python train.py --num_key_value_heads=1 --intermediate_size=896 --norm_place="pre" --positions="rope" --rope_theta=10000.0 --rope_fraction=1.0 --qk_norm=false --attn_scale=0.125 --init_std_qkv=0.0345 --optimizer="muon_hyperball" --learning_rate=0.00918 --batch_tokens=[32768, 65536, 98304] --doc_mask=true --max_steps=5635
MLP neurons of a small language model. Each row is named by its layer, matrix (gate and up: input weights; down: output weights) and neuron, and shows model dimensions 112-207. Each number is 200 + 20 x the weight over its row's rms, rounded and kept within 0 to 999. A neuron's up and down rows have the sign that makes its largest values positive.
After each neuron's rows, "fires on" lists the tokens most often at its 100 highest values on Wikipedia text that the model never trained on.

L8.gate283,178,182,209,161,181,221,237,192,217,223,213,199,202,206,194,169,219,203,172,209,171,212,206,214,200,213,189,227,203,196,199,207,190,180,158,181,194,173,208,178,195,249,198,194,217,200,225,176,220,200,208,195,215,239,185,191,237,220,199,223,230,193,234,192,207,235,176,250,193,201,185,184,212,215,211,194,215,221,192,215,209,200,214,211,199,213,212,211,174,228,206,209,222,198,196,231
L8.up283,182,211,212,212,239,217,207,199,172,243,181,205,162,177,195,190,212,186,160,201,196,188,186,205,203,219,209,207,198,213,210,185,201,227,170,153,196,211,248,191,256,158,193,193,217,210,206,237,193,200,250,173,213,162,184,195,186,171,251,270,221,195,200,223,193,206,204,181,231,227,200,204,223,190,185,194,195,183,208,208,227,194,203,171,220,187,223,212,180,204,198,215,214,210,192,188
L8.down283,219,200,182,197,185,192,185,184,222,199,201,199,222,187,220,203,196,212,206,148,222,217,156,195,222,146,212,169,206,154,185,231,150,190,211,215,183,191,231,230,209,222,198,194,177,200,168,187,212,179,179,166,231,129,201,221,225,219,204,212,211,213,239,189,203,225,190,230,198,210,201,156,180,203,179,249,219,190,196,165,197,202,209,163,220,199,193,222,232,169,182,193,204,159,236,159
fires on: "c", " c", " p", " s", "p", " a"

L7.gate500,173,199,220,212,218,188,168,193,200,175,239,162,186,179,147,197,210,203,180,208,228,229,200,194,196,209,232,195,228,175,199,206,170,189,157,261,199,186,178,192,239,207,184,195,174,172,190,193,217,226,216,205,198,207,227,228,196,169,212,221,182,202,204,205,183,251,184,185,180,176,192,228,203,199,223,180,208,209,199,157,178,192,193,210,185,190,235,197,253,215,238,203,201,196,236,204
L7.up500,183,212,232,196,218,213,156,182,168,175,190,195,185,209,190,206,193,169,204,174,239,233,248,207,175,208,206,206,202,215,216,195,203,208,171,202,207,185,200,196,186,154,184,204,214,176,204,196,241,206,199,192,235,213,193,217,198,223,233,226,217,210,194,204,195,204,217,219,194,214,246,243,226,186,189,221,186,224,224,166,180,167,205,186,178,203,208,190,214,167,171,193,198,220,204,205
L7.down500,183,181,225,220,219,235,224,186,161,196,199,183,209,212,208,227,203,169,246,166,206,202,223,209,244,250,189,186,220,195,195,190,214,234,200,162,171,179,185,193,190,189,205,208,189,204,174,216,206,244,209,208,186,196,225,180,212,222,205,215,202,166,220,233,183,234,214,170,182,200,186,209,218,195,200,211,188,201,226,185,179,191,222,172,203,181,212,179,200,182,163,221,210,219,225,209
fires on: "ing", "es", "ed", "s", "ain", "ate"

L8.gate220,208,223,217,203,215,167,196,219,196,205,167,223,202,234,195,200,170,220,180,235,218,223,199,177,172,213,239,226,233,219,198,167,230,199,179,216,217,182,153,195,214,201,181,195,211,236,182,224,195,188,198,211,194,199,198,199,198,195,215,184,212,206,201,173,159,219,214,170,199,189,189,205,164,174,217,212,221,203,186,164,183,215,213,194,203,206,226,167,190,199,241,192,211,197,243,225
L8.up220,203,224,228,190,207,217,218,178,187,207,222,205,152,210,224,212,196,189,177,209,234,190,218,188,168,221,191,225,232,211,214,197,241,235,160,199,223,183,174,215,198,185,182,179,208,212,194,200,163,198,201,213,183,202,185,173,165,198,220,203,221,197,225,200,211,222,204,163,141,189,187,215,190,164,156,158,182,220,255,208,170,199,210,207,219,206,223,167,185,184,212,229,191,190,198,212
L8.down220,190,212,182,229,177,212,215,207,208,165,214,209,183,194,203,173,200,208,196,220,194,205,228,189,236,254,187,236,215,202,225,198,216,186,224,206,209,197,201,228,213,228,212,210,201,217,211,184,213,204,178,243,172,211,209,209,174,215,204,210,192,244,222,194,181,212,182,180,183,245,169,231,194,177,205,203,203,234,227,197,202,187,202,194,181,183,204,163,208,220,166,222,221,157,218,208
fires on: "ing", " to", " on", " of", "ed"

L8.gate612,203,199,198,174,219,162,225,188,166,219,192,230,224,219,182,204,201,202,166,164,214,193,189,212,244,207,239,194,187,218,213,234,203,192,198,197,223,163,195,209,190,201,203,191,169,236,166,211,169,194,180,212,203,172,211,217,207,195,223,194,212,201,229,190,231,210,199,190,218,191,181,197,199,215,225,206,207,209,178,186,181,209,234,192,193,209,198,172,200,217,187,215,183,200,201,203
L8.up612,239,193,205,160,211,189,215,190,207,195,169,219,170,180,191,223,187,186,192,206,182,198,219,212,179,166,227,218,183,194,220,213,238,178,177,192,205,198,200,222,155,202,171,180,191,202,193,216,197,194,178,190,174,187,227,210,164,195,218,217,181,234,225,191,183,201,181,170,221,195,182,230,177,157,221,198,206,214,220,184,209,182,208,197,226,162,201,195,194,196,200,152,192,195,230,190
L8.down612,189,206,169,250,209,208,184,204,200,183,190,194,187,188,211,226,196,211,180,155,194,175,240,213,169,237,177,188,194,195,220,191,212,205,217,183,204,206,195,201,204,191,202,205,188,199,214,238,225,181,199,232,198,205,204,223,198,237,197,221,162,220,213,218,198,191,173,170,211,184,196,205,177,195,242,187,202,209,220,203,215,192,212,156,199,192,194,195,192,192,194,194,206,163,216,163
fires on: "ed", "s", ",", "5", "ing"

L6.gate429,191,185,191,173,199,201,223,217,251,197,190,244,175,231,169,208,194,191,196,252,233,184,201,220,165,175,213,186,238,223,200,210,185,189,164,209,205,210,168,204,187,192,193,209,174,185,215,200,191,217,199,173,186,230,239,207,213,192,204,212,186,200,180,189,197,200,193,202,156,231,210,189,236,191,200,205,190,212,169,188,180,203,226,195,232,204,206,194,194,206,199,176,173,221,205,210
L6.up429,208,190,176,185,181,176,194,228,219,182,202,193,182,228,212,205,186,204,228,200,196,191,225,213,206,184,201,177,221,181,193,235,225,208,168,194,175,212,213,177,204,173,188,186,237,223,233,203,205,200,210,198,203,237,182,190,201,176,190,231,232,218,193,212,204,214,190,193,154,168,161,241,189,190,214,210,176,203,199,230,200,206,194,227,196,200,184,189,180,189,139,192,175,229,200,229
L6.down429,193,203,235,223,179,229,205,228,199,201,197,167,214,186,212,182,195,226,202,181,182,173,221,206,224,234,201,214,185,200,209,198,194,198,217,198,209,170,199,168,209,198,212,180,194,195,170,183,209,190,177,208,210,188,196,194,161,172,196,186,185,203,221,221,211,206,194,194,214,188,186,232,177,209,174,201,186,209,225,198,208,206,179,196,180,238,190,187,209,183,181,206,237,219,184,186
fires on: "t", "ing", "ut", "id", "ed", "ant"

L6.gate764,205,187,224,174,228,202,206,194,183,206,201,174,190,199,195,171,182,197,223,225,202,210,210,179,181,182,212,237,202,226,192,229,209,218,228,190,193,187,196,209,148,235,210,226,187,209,218,226,191,214,211,211,260,188,198,162,214,192,200,191,196,169,200,196,192,240,221,187,209,239,216,197,218,170,216,154,202,176,165,216,192,201,172,188,203,196,188,209,217,182,196,202,216,206,143,149
L6.up764,181,160,184,205,194,203,205,228,219,183,178,212,215,222,187,233,163,179,230,210,192,173,213,172,168,201,213,212,213,215,221,183,199,242,211,215,193,220,204,182,199,212,192,188,134,195,159,241,195,207,189,188,173,164,168,173,213,177,205,219,178,237,189,221,207,207,205,196,214,207,190,218,205,181,198,182,161,229,248,222,224,213,191,206,185,208,192,165,180,170,232,216,199,212,192,164
L6.down764,217,190,214,225,218,209,189,196,217,170,196,196,216,227,197,191,187,210,200,212,205,188,240,211,211,211,222,208,218,153,217,200,177,205,184,180,192,180,225,145,241,185,199,223,193,219,202,227,175,234,200,193,211,196,191,169,211,208,199,202,221,190,222,198,193,204,196,212,206,222,182,185,208,150,198,184,197,216,211,201,229,229,223,177,170,188,185,164,237,201,209,222,191,239,209,206
fires on: "ed", "t", ":"

L4.gate74,198,240,191,225,233,194,192,178,213,210,195,211,221,201,221,189,189,185,207,192,190,181,213,182,186,221,252,171,204,224,218,182,203,202,170,181,184,180,246,189,212,212,208,202,182,170,175,172,242,211,176,242,201,221,202,228,215,225,210,237,200,169,159,215,209,174,200,247,197,183,199,157,217,219,221,199,200,218,204,215,158,196,190,201,202,172,175,222,190,206,205,195,207,220,208,211
L4.up74,219,214,180,213,220,170,211,212,178,209,220,201,231,205,207,247,199,214,198,162,204,213,203,177,189,188,162,188,207,185,238,183,164,196,218,192,200,217,221,207,171,201,181,174,244,215,136,186,181,203,180,200,215,199,180,197,190,179,199,215,173,169,223,201,202,197,159,214,197,198,167,202,221,214,187,212,233,201,195,186,172,193,215,237,175,216,195,209,178,186,200,199,204,184,199,137
L4.down74,175,275,192,200,171,177,206,208,200,204,175,203,202,195,185,196,183,175,215,180,202,218,201,209,223,192,198,188,194,171,180,200,217,206,200,229,198,179,224,214,186,211,190,210,232,191,202,168,184,193,205,210,226,174,190,228,200,219,237,181,182,193,197,220,206,210,185,215,184,162,180,179,222,203,188,188,195,195,181,209,205,218,199,214,234,189,200,232,168,204,204,191,188,155,220,197
fires on: "on", "u", "al", "et", "ond", "ite"

L7.gate711,199,227,196,196,162,176,215,212,216,172,188,223,188,176,200,204,167,174,215,190,194,184,202,193,206,188,183,181,203,186,213,181,200,197,238,183,199,186,214,154,210,205,203,186,199,181,196,181,181,214,180,197,232,220,165,227,189,207,228,219,177,179,179,196,220,251,205,203,162,193,225,157,236,214,220,236,202,178,179,217,203,206,181,173,196,188,245,190,168,230,188,180,185,193,196,207
L7.up711,189,188,194,193,240,194,203,171,172,194,218,223,194,188,195,199,166,181,214,169,195,205,183,165,212,232,188,215,218,202,215,201,189,199,222,249,178,232,197,175,199,181,173,226,190,255,209,205,250,207,218,184,222,160,204,215,203,202,192,249,178,193,207,235,205,171,189,179,209,209,223,207,192,183,213,215,248,175,176,221,179,205,218,202,189,176,217,190,237,201,204,217,204,190,197,167
L7.down711,167,211,200,194,208,176,173,222,206,201,218,179,221,197,201,230,205,209,180,200,222,195,213,200,169,193,218,178,163,198,173,215,227,200,218,198,187,231,196,237,180,223,225,255,226,214,193,194,215,191,237,233,208,207,177,216,242,202,179,182,201,188,160,220,204,210,182,210,216,211,170,192,202,202,198,224,212,202,179,150,205,169,201,219,193,198,200,218,189,195,177,189,213,189,198,196
fires on: "ee", "o", "al", "aw", " g", "et"

L6.gate158,199,189,233,172,200,185,196,222,181,236,187,201,201,235,211,184,198,224,223,216,186,221,237,167,198,167,191,249,226,174,230,215,201,200,201,220,184,175,193,198,177,187,205,256,179,229,196,188,165,178,214,216,215,151,196,217,221,209,196,180,190,180,204,176,206,210,219,191,217,166,199,219,174,176,223,199,210,222,185,211,208,230,204,204,186,148,191,221,231,183,186,185,209,218,197,212
L6.up158,236,195,192,208,234,206,225,170,212,212,217,228,185,213,174,210,216,152,232,190,229,208,221,183,187,191,183,198,185,223,203,184,188,202,190,215,181,175,159,202,191,207,215,221,189,202,154,172,177,189,223,211,201,165,200,205,211,190,203,204,190,198,222,218,177,212,236,188,215,173,166,216,194,195,187,217,185,235,202,206,191,207,201,183,214,194,156,173,191,192,187,205,193,239,215,216
L6.down158,175,205,235,207,201,176,207,192,173,232,227,179,220,211,197,195,174,222,171,159,201,218,201,204,168,214,196,222,206,177,268,223,203,207,206,144,188,217,232,200,221,186,187,234,221,199,222,190,188,190,214,195,214,199,185,226,213,210,230,210,233,180,188,163,207,222,187,205,227,196,188,234,220,179,207,227,194,183,215,204,199,228,190,218,196,222,248,187,199,165,195,187,199,222,172,190
fires on: "t", "l", "ult", "ot", "b", "n"

L7.gate414,179,198,209,191,175,170,235,209,213,203,227,194,188,219,169,187,192,186,204,186,206,164,206,213,183,145,193,243,220,209,205,226,191,196,227,193,182,222,236,188,182,206,203,210,191,203,202,180,169,198,197,192,203,239,170,183,200,193,224,189,216,193,200,229,194,203,215,211,218,202,234,206,189,179,205,205,197,198,198,213,162,200,151,190,235,207,198,216,198,191,168,204,229,194,237,188
L7.up414,203,183,214,200,159,191,207,212,229,210,225,226,226,197,157,192,169,210,240,216,192,233,189,213,184,188,221,165,248,185,188,193,201,192,200,221,209,226,164,217,202,231,194,186,217,203,206,199,204,188,204,177,177,203,162,166,211,194,225,214,193,202,174,255,200,203,183,196,167,212,206,209,195,209,205,222,218,242,214,204,214,194,211,219,202,195,212,187,173,209,213,187,203,169,212,186
L7.down414,191,182,179,193,202,228,209,184,239,203,198,221,210,176,200,220,202,208,215,191,237,173,215,192,200,237,187,208,228,201,213,176,213,221,200,226,223,207,191,175,215,233,217,168,174,193,235,209,200,223,208,191,182,199,193,205,208,189,175,174,188,193,228,233,190,193,179,213,202,201,187,175,189,196,204,193,218,239,213,223,219,212,208,221,180,204,153,204,180,211,228,158,185,221,190,216
fires on: " |", "th", "c", "ed", "9", " ("